{
  "d_model": 224,
  "head_dim": 32,
  "norm": "layernorm",
  "norm_eps": 1e-05,
  "qk_norm": true,
  "parallel_block": true,
  "init_std_qkv": 0.0428,
  "weight_decay": 0.01,
  "schedule": "wsd",
  "final_lr_fraction": 0.05,
  "batch_tokens": [32768, 65536, 98304],
  "dataset": "wikipedia_en"
}
MLP neurons of a small language model. Each row is named by its layer, matrix (down: output weights) and neuron, and shows model dimensions 128-191. Each number is 50 + 15 x the weight over its row's rms, rounded and kept within 0 to 99.
Before each neuron's rows, "fires before" lists the tokens most often just after its 100 highest values on Wikipedia text that the model never trained on. A number after a token or word is its count.

fires before: "1" 14, "8" 13, "0" 12, "4" 9, "7" 8, "2" 8
L11.down30:50 45 66 55 53 51 59 52 69 28 32 70 36 61 59 33 41 75 45 44 32 58 26 42 31 58 40 44 73 42 62 40 69 49 57 26 62 88 73 33 26 51 35 60 77 27 51 49 55 63 62 31 35 51 26 57 62 54 64 42 23 62 61 67

fires before: " " 47, "ric" 5
L4.down765:48 75 53 50 68 58 43 56 43 41 68 50 42 65 50 22 40 55 52 33 63 57 70 57 19 77 65 51 49 39 49 47 55 38 45 65 51 76 52 48 42 35 35 45 40 59 30 49 63 56 46 82 58 48 35 75 20 52 62 47 60 72 51 31

fires before: "\n" 32, "-" 21, " " 10, " |" 5
L4.down473:08 60 58 27 72 66 44 60 47 52 13 38 27 39 62 58 48 51 39 21 63 45 43 61 60 42 51 32 48 66 55 30 54 62 61 51 63 37 20 60 41 76 28 34 46 66 59 37 73 38 75 75 34 32 28 55 42 30 53 46 38 46 81 61

fires before: " " 34, " (" 31
L2.down277:63 45 29 14 75 68 37 66 49 43 57 41 51 55 60 62 50 32 49 38 60 47 49 50 47 25 46 24 22 39 55 57 62 44 45 41 40 72 47 66 68 70 47 54 53 68 38 38 45 57 51 62 45 54 37 97 41 53 99 30 81 61 65 61

fires before: "0" 35, "1" 19, "2" 9, "9" 7
L7.down236:35 35 44 66 24 63 65 44 64 40 52 78 25 47 67 52 47 63 44 80 50 64 29 32 72 56 77 61 40 16 63 46 43 61 55 27 76 92 50 50 66 49 39 44 29 61 43 51 61 57 41 42 41 38 35 47 58 43 61 49 38 44 58 85

fires before: " " 47, "\n" 33
L7.down393:40 52 63 41 40 57 41 43 38 59 56 57 46 41 56 51 60 59 50 35 48 55 84 39 43 37 63 34 38 60 48 47 53 68 41 48 64 56 36 76 16 48 70 61 83 68 52 97 67 45 27 41 47 45 68 85 64 79 36 58 37 53 58 33

fires before: "\n" 26, " The" 18, " It" 6, " In" 5
L7.down366:78 77 52 37 54 33 48 47 57 21 53 44 63 11 36 21 42 65 42 57 33 34 58 56 45 58 56 58 37 54 40 63 57 47 55 28 56 63 45 78 38 65 49 39 40 51 56 84 53 51 64 30 37 59 59 52 48 52 64 56 43 19 23 42

fires before: "\n" 80, " |" 11, "-" 4
L6.down43:48 51 33 74 09 36 50 59 74 29 63 41 38 55 65 17 59 50 56 64 60 39 51 45 72 34 40 63 51 53 72 37 27 70 33 36 58 64 40 31 59 46 55 47 33 29 47 55 65 38 42 48 60 76 19 39 37 30 69 88 37 61 59 63

fires before: "\n" 37, "---|---|---|---|" 19, " " 4, "2" 4, "1" 4
L6.down765:53 50 46 16 18 55 61 58 45 45 52 55 51 97 48 67 36 37 39 40 51 55 22 77 75 50 42 55 57 70 62 59 62 60 40 62 76 51 36 26 46 33 57 51 42 69 46 48 21 69 16 58 42 85 63 54 45 43 72 35 49 63 47 47

fires before: "3" 12, "0" 11, "1" 11, "2" 10, "4" 10, "8" 10
L10.down359:44 52 44 57 55 34 40 64 45 40 54 32 36 45 33 51 50 47 41 30 30 19 40 48 13 55 77 37 29 55 49 64 42 58 68 86 68 48 82 72 34 40 51 47 76 69 46 66 39 76 43 52 35 39 21 54 55 71 55 21 75 63 49 55

fires before: "," 23, "0" 11, "2" 9, "5" 9, "6" 7, "9" 7
L11.down508:48 32 39 55 62 45 49 23 62 27 58 54 40 33 28 61 51 74 43 27 40 39 65 64 27 69 52 47 34 29 49 49 79 48 41 59 19 28 58 45 54 65 44 51 63 41 79 38 28 43 48 28 47 65 59 69 70 59 22 25 69 42 42 49

fires before: " " 93
L11.down451:44 65 25 35 41 43 37 53 39 34 52 69 35 41 61 46 27 42 51 76 56 59 63 58 56 02 63 79 54 67 59 74 36 50 40 49 35 55 49 51 53 27 49 44 61 63 49 27 69 49 24 30 31 48 50 57 47 51 59 65 69 36 50 85

fires before: " " 92
L11.down604:41 44 41 62 53 64 51 87 48 56 53 44 46 36 46 61 75 54 48 50 47 54 47 51 47 66 42 40 54 82 36 38 32 72 51 59 37 46 70 36 41 85 50 49 28 76 46 55 44 55 28 70 36 34 37 55 57 81 64 32 74 54 48 37

fires before: "0" 63
L10.down363:52 46 69 47 67 28 53 60 40 42 66 37 45 51 37 26 76 52 48 49 20 32 33 60 51 53 61 46 51 69 53 59 53 10 34 62 19 25 35 81 37 51 45 60 58 24 55 58 77 61 40 57 70 34 52 52 37 67 45 47 23 73 37 56

fires before: "\n" 86, " |" 5, "===" 4
L4.down330:67 46 67 40 54 44 63 69 64 56 72 35 44 24 24 35 62 68 68 27 71 57 60 51 69 54 73 38 39 73 44 46 47 45 54 55 72 56 44 58 35 61 26 53 28 35 59 64 51 47 57 43 36 58 75 43 42 61 34 24 35 52 45 31

fires before: "\n" 29, " The" 10, " In" 7, " It" 4, " He" 4
L6.down417:64 60 43 53 54 29 45 59 52 43 61 55 27 23 12 23 41 55 65 32 27 34 51 51 43 64 56 47 65 44 35 56 62 31 59 24 88 53 71 59 19 58 43 59 62 57 49 66 39 49 67 33 69 59 44 48 57 43 37 56 49 49 55 53

fires before: " |" 45, "\"" 7, "0" 5, ":" 4, "9" 4
L6.down412:57 65 71 50 66 46 63 43 56 28 28 26 57 54 60 47 45 66 70 33 56 53 55 72 27 61 47 39 35 35 39 31 58 34 70 28 68 46 06 76 63 50 37 71 21 57 64 45 15 40 61 41 50 51 54 24 35 24 66 70 67 71 50 34

fires before: "9" 51, "1" 12, "2" 6, "8" 5, " " 4
L6.down274:55 74 35 64 47 33 58 39 40 37 62 58 46 43 50 54 36 31 41 40 56 28 55 65 44 78 60 52 45 31 41 64 58 32 37 66 44 52 69 62 32 57 42 01 55 44 38 50 43 37 26 41 41 58 52 42 49 55 78 46 20 50 43 48

fires before: " " 52, "rs" 4, "er" 4
L3.down453:59 68 40 46 43 59 48 67 78 52 52 70 71 33 76 57 52 71 38 51 54 25 39 54 55 29 37 64 52 66 51 50 48 66 48 24 41 67 51 30 31 31 22 28 53 31 29 81 55 61 42 52 55 35 60 76 31 28 77 32 54 52 27 65

fires before: "5" 29, "4" 19, "7" 19, "6" 10, "8" 6
L10.down80:27 35 44 47 18 62 46 34 51 62 59 56 32 77 67 75 71 39 72 60 44 61 63 53 38 44 33 63 67 63 65 49 52 34 33 61 45 44 36 62 44 39 53 66 82 40 51 60 40 59 43 63 51 64 54 40 59 42 49 57 47 19 43 76

fires before: "\n" 33, " The" 16, " |" 5, " In" 5
L7.down817:87 75 54 35 56 62 32 67 60 47 63 48 39 14 27 38 62 47 47 39 41 48 64 58 32 97 71 42 26 38 45 52 51 43 30 21 63 47 51 57 50 64 34 66 47 40 33 68 42 50 42 47 29 48 71 65 44 50 63 64 31 63 39 58

fires before: " |" 60, "\n" 8, " " 7, "s" 4
L7.down424:51 49 21 50 61 22 76 81 32 50 58 38 28 63 48 67 68 51 44 57 57 43 55 54 43 40 32 00 51 56 30 57 62 53 48 33 67 56 37 49 32 44 31 38 40 53 54 32 39 58 38 59 44 61 42 54 50 30 68 24 66 59 68 60

fires before: "6" 33, "5" 23, "7" 8, "3" 7, "0" 6
L11.down407:60 74 62 57 43 61 34 37 48 41 32 49 70 22 48 38 71 54 65 54 31 40 45 40 36 29 35 62 70 31 42 70 48 73 41 26 26 48 72 95 60 58 34 65 35 41 29 45 32 51 36 40 41 34 42 44 18 82 63 61 53 36 75 57

fires before: "\n" 49, "---|---|---|---|" 21
L4.down323:51 64 37 16 36 35 53 53 32 49 59 58 25 61 26 65 47 63 49 45 74 40 39 56 71 36 20 31 38 75 45 68 74 94 77 22 50 49 55 13 21 60 55 25 43 60 39 51 71 40 46 59 64 52 54 55 62 44 52 43 53 62 53 66

fires before: "2" 45, "1" 42, "0" 4
L7.down471:56 65 48 74 51 16 45 34 42 44 67 32 61 17 54 50 25 59 59 40 31 51 51 58 32 49 46 67 49 06 50 85 52 52 30 40 63 56 64 84 28 35 65 55 36 31 46 48 63 33 50 64 40 49 58 45 56 61 45 49 22 67 42 33

fires before: "1" 32, "0" 13, "9" 5, "4" 4, "2" 4, "7" 4
L11.down883:79 41 35 58 73 63 60 55 61 31 32 42 45 39 24 39 30 70 62 78 29 45 45 31 89 48 56 57 60 48 62 56 38 51 39 47 39 41 37 58 70 47 15 56 44 49 52 61 42 75 64 34 75 28 54 62 41 66 64 60 47 33 46 52

fires before: "7" 28, "8" 23, "9" 12, "6" 6, "e" 4
L11.down433:42 50 34 61 45 28 73 64 29 55 70 50 21 45 47 53 41 57 53 91 43 29 64 55 47 72 30 73 62 31 40 63 71 40 74 38 52 58 57 29 45 26 36 43 61 30 62 60 67 59 54 37 36 35 17 35 41 49 26 66 44 62 39 66

fires before: "1" 46, "2" 38, "0" 11
L7.down799:55 50 62 74 49 44 46 29 66 39 61 54 41 24 44 69 22 72 48 28 60 63 91 63 41 48 60 60 39 48 47 66 33 55 63 59 49 48 44 65 82 58 58 39 10 54 48 37 57 55 47 53 32 49 52 44 75 53 76 56 34 39 35 56

fires before: "6" 46, "7" 30, "1" 16, "5" 4
L11.down699:63 56 60 49 46 43 49 66 60 70 45 52 78 38 61 46 39 39 37 56 32 58 66 42 71 62 64 42 51 27 51 68 58 56 38 37 55 54 38 23 54 50 55 42 42 34 40 55 35 48 59 28 63 47 51 59 49 36 57 71 45 62 69 35

fires before: "5" 14, "8" 12, "9" 11, "1" 10, "0" 10, "3" 9
L11.down885:67 38 44 32 44 57 53 28 57 60 18 36 49 42 59 28 47 50 76 49 34 60 84 59 21 49 72 60 77 36 56 51 45 43 33 67 71 42 64 40 51 23 62 75 69 30 36 34 48 34 47 66 69 43 78 55 49 75 41 78 47 57 56 45

fires before: "1" 24, " |" 23, "2" 19
L6.down264:91 69 63 33 53 47 31 36 55 56 44 64 67 18 08 31 57 43 33 58 54 36 83 46 48 46 79 53 55 71 38 42 42 52 51 62 36 51 46 58 53 58 61 60 28 77 64 46 54 60 53 60 49 49 58 66 26 52 62 43 33 47 61 60

fires before: "1" 44, "2" 11, "s" 5
L10.down112:49 53 51 60 60 56 46 41 64 33 44 56 61 47 74 48 38 57 52 80 45 43 59 20 57 55 66 49 70 41 45 20 20 57 53 26 80 43 64 70 45 44 30 55 54 39 27 48 48 51 51 45 66 64 09 40 49 29 46 62 65 49 60 63

fires before: "\n" 27, " The" 12, " In" 6, " |" 5, " He" 5
L6.down672:49 67 55 52 50 57 47 55 46 64 77 38 61 00 11 43 54 68 50 45 40 45 46 31 53 88 52 37 44 52 49 53 64 41 55 51 62 57 62 53 33 59 49 56 54 52 35 68 53 53 51 14 33 46 66 64 61 47 62 49 47 56 36 37

fires before: " |" 22, "." 17, "2" 11, "0" 9, "," 6
L3.down554:50 64 82 71 56 41 56 49 39 55 24 33 48 37 56 42 30 63 55 43 53 58 37 45 49 48 30 49 53 26 51 38 47 34 40 49 74 58 41 62 47 79 45 83 58 78 70 53 55 33 50 37 61 63 56 54 73 43 47 78 41 37 64 68

fires before: "\n" 44, "ed" 8, "," 4
L4.down493:61 51 55 44 46 30 67 51 49 28 71 54 12 48 50 47 51 31 69 53 45 40 56 41 53 44 80 59 31 44 65 70 67 64 76 45 51 30 48 40 28 41 53 39 53 60 35 51 48 68 16 34 54 47 30 49 42 28 65 43 46 24 43 56

fires before: " |" 47, "," 14, "–" 9, " " 5
L11.down163:49 47 84 63 24 50 58 44 55 42 34 48 42 56 60 36 60 56 40 64 51 35 45 96 66 46 61 43 82 60 67 47 28 46 51 64 29 31 61 04 70 56 66 32 39 38 39 39 70 46 42 63 46 67 43 25 57 77 35 57 39 54 29 60

fires before: " " 34, " the" 12, " November" 6, " May" 4, " February" 4, "ing" 4
L3.down591:68 56 23 61 49 38 42 71 68 61 69 26 59 54 49 31 39 55 39 58 33 46 66 43 61 72 46 49 56 60 51 54 52 34 44 50 65 54 36 46 36 55 45 37 44 41 54 55 32 59 36 56 29 58 49 56 72 57 50 32 34 52 54 32

fires before: " of" 42, "s" 7, "ing" 5, "," 4, " to" 4, " the" 4
L7.down121:63 64 24 57 54 26 58 51 43 44 48 59 66 48 06 26 43 50 70 61 81 61 56 46 29 32 28 55 46 54 34 42 60 61 47 51 43 64 31 56 43 35 72 48 58 56 40 45 32 33 70 62 44 57 85 50 59 30 75 52 41 39 74 49

fires before: "0" 41, "3" 12, "5" 8, "2" 7, "1" 6, "9" 6
L10.down802:30 62 36 55 56 47 70 47 51 39 52 65 26 61 70 57 67 68 57 48 55 36 34 53 57 25 40 47 27 72 55 37 98 42 60 46 48 66 49 51 57 41 49 66 60 52 38 35 65 64 07 52 55 52 34 61 14 31 59 45 56 75 40 32

fires before: "4" 17, "0" 15, "7" 12, "3" 9
L11.down348:64 55 61 41 67 43 56 67 27 31 58 44 44 45 56 25 50 47 72 43 42 39 52 47 70 73 34 78 34 24 69 71 07 50 64 43 36 56 55 76 51 72 61 54 46 38 64 61 31 24 54 40 61 66 51 60 59 83 33 43 36 49 58 52

fires before: "9" 22, "1" 17, "0" 17, " April" 5, "," 4
L11.down493:33 72 51 44 57 49 43 46 48 65 50 59 00 65 72 64 76 60 36 52 25 33 41 42 56 67 58 52 51 30 60 34 47 44 40 29 63 51 47 63 34 35 43 59 26 57 69 48 77 67 37 51 40 49 55 37 44 46 63 71 49 60 35 45

fires before: "0" 21, "3" 11, "4" 11, "2" 10, "7" 6, "s" 5
L4.down707:37 73 14 52 26 60 20 53 35 43 66 60 54 71 52 66 62 61 52 37 44 37 50 39 47 58 41 63 57 55 57 38 41 45 82 38 53 54 56 50 50 60 31 56 40 44 66 39 48 41 73 66 34 57 42 52 34 48 72 43 45 36 19 50

fires before: "\n" 74, " " 5
L6.down542:73 87 47 58 28 26 41 27 47 58 59 45 32 37 46 46 73 69 45 63 56 29 62 39 58 35 35 62 47 39 79 51 39 51 39 57 52 67 65 34 55 50 70 46 44 72 34 43 49 73 55 52 51 66 52 44 42 61 44 58 36 32 25 42

fires before: "-" 46, "\n" 24, "|" 6
L3.down874:27 60 34 46 57 66 71 61 34 72 60 51 42 44 39 60 70 44 33 44 45 32 41 70 37 18 26 36 74 38 62 45 50 62 56 41 67 78 32 50 60 61 25 84 50 91 44 32 35 44 35 41 37 40 28 50 56 41 32 51 42 44 77 43

fires before: "2" 27, "1" 12, "3" 9, "fa" 4
L10.down288:56 57 24 56 39 35 74 62 50 57 29 23 27 58 45 78 35 43 70 75 50 61 87 51 39 15 61 36 37 44 76 33 52 34 66 65 45 46 57 48 40 68 48 45 59 41 50 28 65 27 51 68 46 59 71 64 70 10 54 73 48 45 29 48

fires before: "0" 12, " as" 11, "7" 10, "5" 9, "4" 9, "3" 8
L4.down368:34 22 53 38 47 60 48 42 42 56 39 65 55 23 61 21 33 60 51 58 55 25 64 44 64 44 50 77 57 18 82 83 77 49 38 51 51 55 65 42 77 37 43 44 51 42 30 38 59 57 52 46 35 52 66 53 56 59 47 61 58 55 30 63

fires before: "s" 41, "9" 7, "7" 6, "5" 4, "8" 4, "S" 4
L11.down452:32 41 34 61 86 60 55 53 50 61 42 42 65 00 66 99 27 61 49 45 38 49 63 70 41 51 70 55 58 52 60 49 52 49 40 68 70 44 38 35 53 58 28 32 28 34 53 54 23 75 56 67 56 38 39 50 30 49 55 00 49 74 56 42

fires before: " |" 44, "2" 7, ":" 6, " and" 6, ")" 5
L10.down409:51 58 50 58 42 46 59 43 53 30 27 43 48 98 61 29 44 68 25 54 54 50 11 35 33 52 48 39 65 49 49 49 38 70 41 30 68 41 32 34 42 40 72 23 75 42 76 25 62 62 67 66 43 62 40 39 35 35 49 67 40 55 51 51

fires before: " " 47, "ped" 4
L3.down47:52 51 13 42 57 68 37 76 55 40 72 67 51 37 76 58 49 53 19 76 53 59 52 36 68 46 45 50 54 75 46 44 39 56 38 33 49 39 31 36 53 54 30 42 67 57 52 42 52 33 32 46 38 38 33 43 48 43 75 44 60 32 57 35

fires before: "s" 42, " the" 6, " to" 4, "ly" 4
L6.down398:65 66 33 52 31 35 20 43 32 48 47 65 54 43 26 40 43 33 37 66 47 44 44 54 21 33 62 53 73 65 46 35 56 43 32 57 40 66 56 53 50 59 82 62 58 32 60 56 48 55 55 57 53 54 49 35 48 51 66 26 57 41 32 47

fires before: "1" 19, "0" 14, "3" 13, "8" 11, "2" 10
L11.down498:31 60 76 59 54 47 32 65 66 70 40 43 49 30 49 49 46 44 51 40 52 28 54 46 49 39 81 39 42 61 52 52 59 67 55 59 59 50 59 85 78 76 35 71 60 50 50 47 43 52 31 41 37 32 50 42 51 41 44 48 00 35 55 35

fires before: "1" 27, "2" 10, "3" 9, "0" 8, "5" 7, "S" 5
L6.down761:33 58 54 57 48 36 54 62 55 44 45 59 44 13 55 48 44 45 48 30 60 36 39 40 19 51 39 38 75 44 37 58 34 52 76 54 07 51 91 45 31 29 72 86 59 35 37 37 40 44 65 38 65 43 32 45 35 63 58 41 50 57 28 59

fires before: " " 69
L10.down482:61 32 57 41 48 52 56 49 61 53 72 64 51 18 49 42 40 53 42 44 60 48 78 65 34 75 62 60 47 86 34 50 20 53 42 40 33 51 61 70 18 76 32 43 54 59 59 67 78 23 56 36 60 51 53 72 49 50 24 59 47 54 61 62

fires before: "0" 24, "1" 12, "2" 12, "9" 10, "7" 9
L10.down29:41 50 58 65 42 17 51 34 48 70 41 58 57 59 58 37 20 48 32 39 54 54 56 26 62 70 41 37 49 42 42 42 47 39 45 48 42 63 67 34 53 25 50 51 51 67 48 41 39 33 44 47 49 59 70 73 60 48 50 74 41 36 34 47

fires before: "\n" 31, " He" 15, " The" 12, " It" 5
L7.down37:30 64 64 72 55 64 63 52 59 76 49 66 59 00 23 66 74 47 70 43 68 41 71 26 79 66 31 66 62 45 42 56 29 20 47 30 66 53 74 71 50 63 32 49 63 40 33 57 61 75 63 45 43 32 55 62 59 48 61 68 35 76 38 27

fires before: " " 37, "," 24, " he" 4, " the" 4
L7.down721:57 51 37 72 71 38 41 69 53 74 23 29 48 29 09 29 40 42 53 34 69 52 76 65 47 64 55 48 72 49 01 49 53 58 57 63 38 61 22 72 36 53 70 48 68 47 35 55 39 68 45 39 72 40 39 61 58 57 43 41 49 69 36 44

fires before: " " 60, " |" 9
L3.down115:51 51 45 36 49 64 89 47 49 34 71 27 65 63 54 33 30 27 45 40 49 40 66 63 19 44 38 74 29 57 65 83 47 51 45 83 21 37 56 65 55 46 43 43 58 52 20 52 44 34 32 46 60 38 33 67 57 45 73 37 73 56 52 48

fires before: "6" 23, "p" 8, "ho" 7, "7" 7, "chi" 5
L11.down567:48 49 49 63 36 47 42 23 32 61 59 69 74 53 82 57 50 31 44 56 18 42 34 66 45 45 44 65 42 42 51 55 58 78 73 40 59 55 34 30 45 51 64 28 28 26 73 71 64 35 54 48 46 59 55 71 66 34 45 53 58 70 46 40

fires before: "1" 29, "6" 20, "7" 18, "8" 13, "9" 8, "0" 4
L11.down653:51 40 52 65 79 46 23 45 63 43 48 44 51 25 35 35 38 44 63 62 52 39 37 39 52 41 69 78 23 53 47 64 76 52 41 20 37 37 73 75 39 36 38 57 45 25 46 47 51 54 42 49 49 48 61 43 52 82 58 38 48 68 69 71

fires before: "|" 40, "-" 33, "\n" 23
L6.down755:49 43 53 43 65 51 30 35 54 39 45 43 39 49 61 51 90 63 74 40 28 38 41 65 21 60 58 58 28 43 56 43 75 56 72 52 48 57 51 70 46 57 58 34 57 74 51 47 46 47 38 40 48 42 43 47 52 44 35 43 44 68 52 66

fires before: " |" 24, "°" 12, "8" 8, "4" 6, " the" 5, "." 5
L2.down849:48 57 46 44 33 25 40 67 45 50 43 46 35 37 44 58 49 70 69 50 40 34 74 59 44 69 50 45 44 21 54 57 43 41 52 48 72 60 52 67 49 67 32 26 28 33 50 53 47 55 35 79 54 21 41 62 61 59 47 37 52 57 57 40

fires before: "\n" 47, "==" 11, "ric" 5, ":" 4, " |" 4
L4.down851:16 79 78 29 28 59 13 23 64 45 43 61 17 35 47 35 63 66 40 49 48 31 64 60 37 09 69 33 51 59 49 53 80 53 76 52 48 66 22 69 69 62 47 60 56 44 38 41 28 44 44 69 32 76 46 36 72 35 68 61 33 45 59 42

fires before: " " 42, "---|---|---|---|" 11
L2.down670:48 48 50 43 71 45 58 56 58 34 63 44 52 15 50 36 66 69 64 51 66 46 47 46 36 56 46 36 46 39 40 77 43 64 55 66 47 49 53 53 49 60 21 51 69 63 54 66 50 17 71 35 40 64 45 70 55 59 54 70 54 38 40 24

fires before: " " 54, "–" 8, "," 5
L11.down418:40 48 48 46 43 41 60 77 50 46 58 45 56 43 62 33 39 49 54 37 51 43 76 54 42 99 50 67 30 47 48 53 35 45 60 28 67 58 44 68 36 74 60 64 47 78 32 84 52 63 42 24 47 57 79 35 56 64 72 50 40 23 47 49

fires before: "\n" 30, " The" 16, " It" 6
L7.down415:54 59 28 53 20 26 44 71 56 33 64 25 39 29 56 38 59 40 47 54 35 76 57 46 76 55 49 52 58 27 59 55 67 49 63 29 76 60 75 53 62 66 44 31 55 68 40 72 38 13 37 25 59 72 56 64 58 33 49 46 56 60 63 43

fires before: "9" 28, "0" 11, "8" 10, "}" 5, "6" 5
L4.down843:61 51 41 24 37 29 53 68 36 17 89 85 69 63 46 56 55 58 72 54 31 37 35 41 35 43 86 59 61 48 65 74 38 35 54 70 35 49 59 68 52 46 38 58 41 41 47 52 38 70 55 32 69 59 30 35 59 72 35 77 53 42 37 64

fires before: "8" 31, "7" 24, "9" 11, "2" 7, "6" 5, "1" 4
L11.down806:65 54 67 32 50 26 61 33 47 28 50 42 25 55 41 39 55 52 79 52 33 72 55 77 42 71 69 16 81 70 49 46 79 35 59 37 84 47 24 32 52 51 31 81 53 49 57 45 47 43 70 60 50 74 56 45 61 38 45 35 35 59 30 45

fires before: "6" 22, "5" 19, "4" 13, "7" 11, "8" 9
L11.down738:67 65 65 49 55 43 33 77 50 42 64 41 61 13 10 49 27 59 64 68 62 91 38 61 79 51 58 33 49 49 55 23 45 46 53 47 62 58 42 41 57 33 45 38 51 33 53 52 50 73 74 14 47 31 49 56 59 28 47 31 27 66 29 46

fires before: "\n" 42, "s" 40
L7.down822:31 11 46 64 50 66 56 30 39 51 78 51 58 33 26 47 69 31 40 44 56 45 34 75 48 47 38 42 55 78 39 64 55 36 77 39 34 40 11 77 42 40 73 55 54 49 47 47 18 66 37 41 44 33 43 72 62 37 44 58 64 18 44 51

fires before: "9" 19, "1" 13, "2" 12, "all" 8, "0" 8
L6.down611:66 61 62 46 22 35 53 63 60 42 33 37 62 35 29 44 43 28 52 44 53 64 62 46 27 38 66 50 41 57 37 63 14 61 50 79 45 62 67 71 37 44 50 25 53 64 47 66 50 36 42 34 42 43 71 51 30 33 71 38 48 35 40 51

fires before: "1" 32, "2" 15, "9" 14, "0" 9, "parent" 4
L11.down32:46 43 59 50 23 49 58 29 36 30 47 85 97 35 70 08 57 54 70 68 54 64 46 48 53 50 62 46 65 50 66 71 46 53 46 52 66 57 71 66 47 38 70 43 44 19 43 60 58 29 44 40 36 55 47 54 40 51 56 56 65 53 78 62

fires before: "\n" 89
L6.down696:85 61 51 38 55 55 53 40 51 67 61 48 61 25 33 25 61 49 56 73 65 34 55 48 58 56 42 64 39 67 64 53 51 62 65 48 49 56 53 26 33 51 45 70 47 53 62 49 61 40 64 57 57 57 38 52 63 31 65 58 50 67 53 85

fires before: "2" 45, "1" 30, "3" 5
L4.down530:49 57 69 84 27 43 59 55 39 27 69 37 62 39 47 28 30 53 51 53 32 39 76 65 54 87 49 53 49 44 45 75 38 54 29 61 48 51 55 33 37 71 44 64 42 45 63 36 76 51 32 50 44 55 50 32 35 63 55 61 53 47 30 00

fires before: " " 40, "\n" 12, " +" 11, " −" 10, "1" 5
L10.down30:89 58 50 44 33 50 46 46 63 51 85 51 63 35 40 39 27 60 71 61 76 60 82 65 62 56 59 55 47 52 65 28 57 35 42 48 40 76 63 61 28 76 48 45 79 58 22 63 54 53 46 63 45 54 75 52 71 28 80 41 43 56 70 22

fires before: "1" 21, " to" 16, "0" 8, "6" 7, "4" 5, "7" 5
L10.down53:43 58 42 61 44 61 23 40 53 98 28 35 65 77 33 45 61 59 19 44 53 57 53 59 81 53 52 20 55 53 41 46 53 40 36 68 44 58 53 19 56 48 46 51 54 52 49 41 29 57 77 61 71 40 73 56 56 71 55 42 40 72 69 52

fires before: "0" 36, "9" 10, "7" 9, "-" 5, "–" 5
L3.down623:32 44 74 48 60 22 71 56 39 49 71 38 51 47 32 56 53 57 37 48 58 60 27 74 55 29 39 53 47 73 41 35 49 53 70 61 70 51 56 43 44 75 56 68 67 64 56 57 34 65 40 47 68 51 10 41 35 60 37 56 42 75 34 51

fires before: "1" 44, "2" 31, "3" 4
L10.down11:40 44 36 52 30 45 38 10 64 10 51 51 62 77 29 63 35 73 48 40 51 53 73 62 72 37 56 58 42 49 58 52 35 36 65 28 52 54 54 70 54 62 38 38 62 49 61 11 34 56 21 54 32 66 55 78 53 28 64 41 57 68 91 48

fires before: "9" 67, "8" 31
L11.down395:48 52 52 72 46 61 60 61 59 60 38 47 36 22 59 59 21 86 49 83 52 29 52 54 50 24 60 55 35 72 55 52 61 31 55 49 65 22 77 49 16 40 59 43 66 50 56 56 56 42 39 19 34 57 45 54 42 56 71 31 31 73 56 54

fires before: "0" 24, "." 12, "9" 11, "2" 10, "8" 9, "1" 7
L10.down652:46 53 53 64 65 30 41 59 23 40 63 76 41 51 78 44 57 61 39 26 46 64 32 64 40 70 17 52 57 36 43 51 51 01 50 55 53 52 41 51 35 71 59 72 71 40 32 84 58 69 33 48 39 47 56 45 43 41 44 63 63 59 38 45

fires before: "\n" 58, "-" 29, "|" 5
L6.down127:33 37 55 48 35 58 57 59 54 68 51 80 46 47 39 34 71 52 64 40 44 37 41 78 46 43 73 41 60 46 48 43 50 56 53 60 38 70 24 66 40 57 60 44 31 52 53 48 44 42 55 87 49 57 48 44 53 20 58 38 57 64 65 52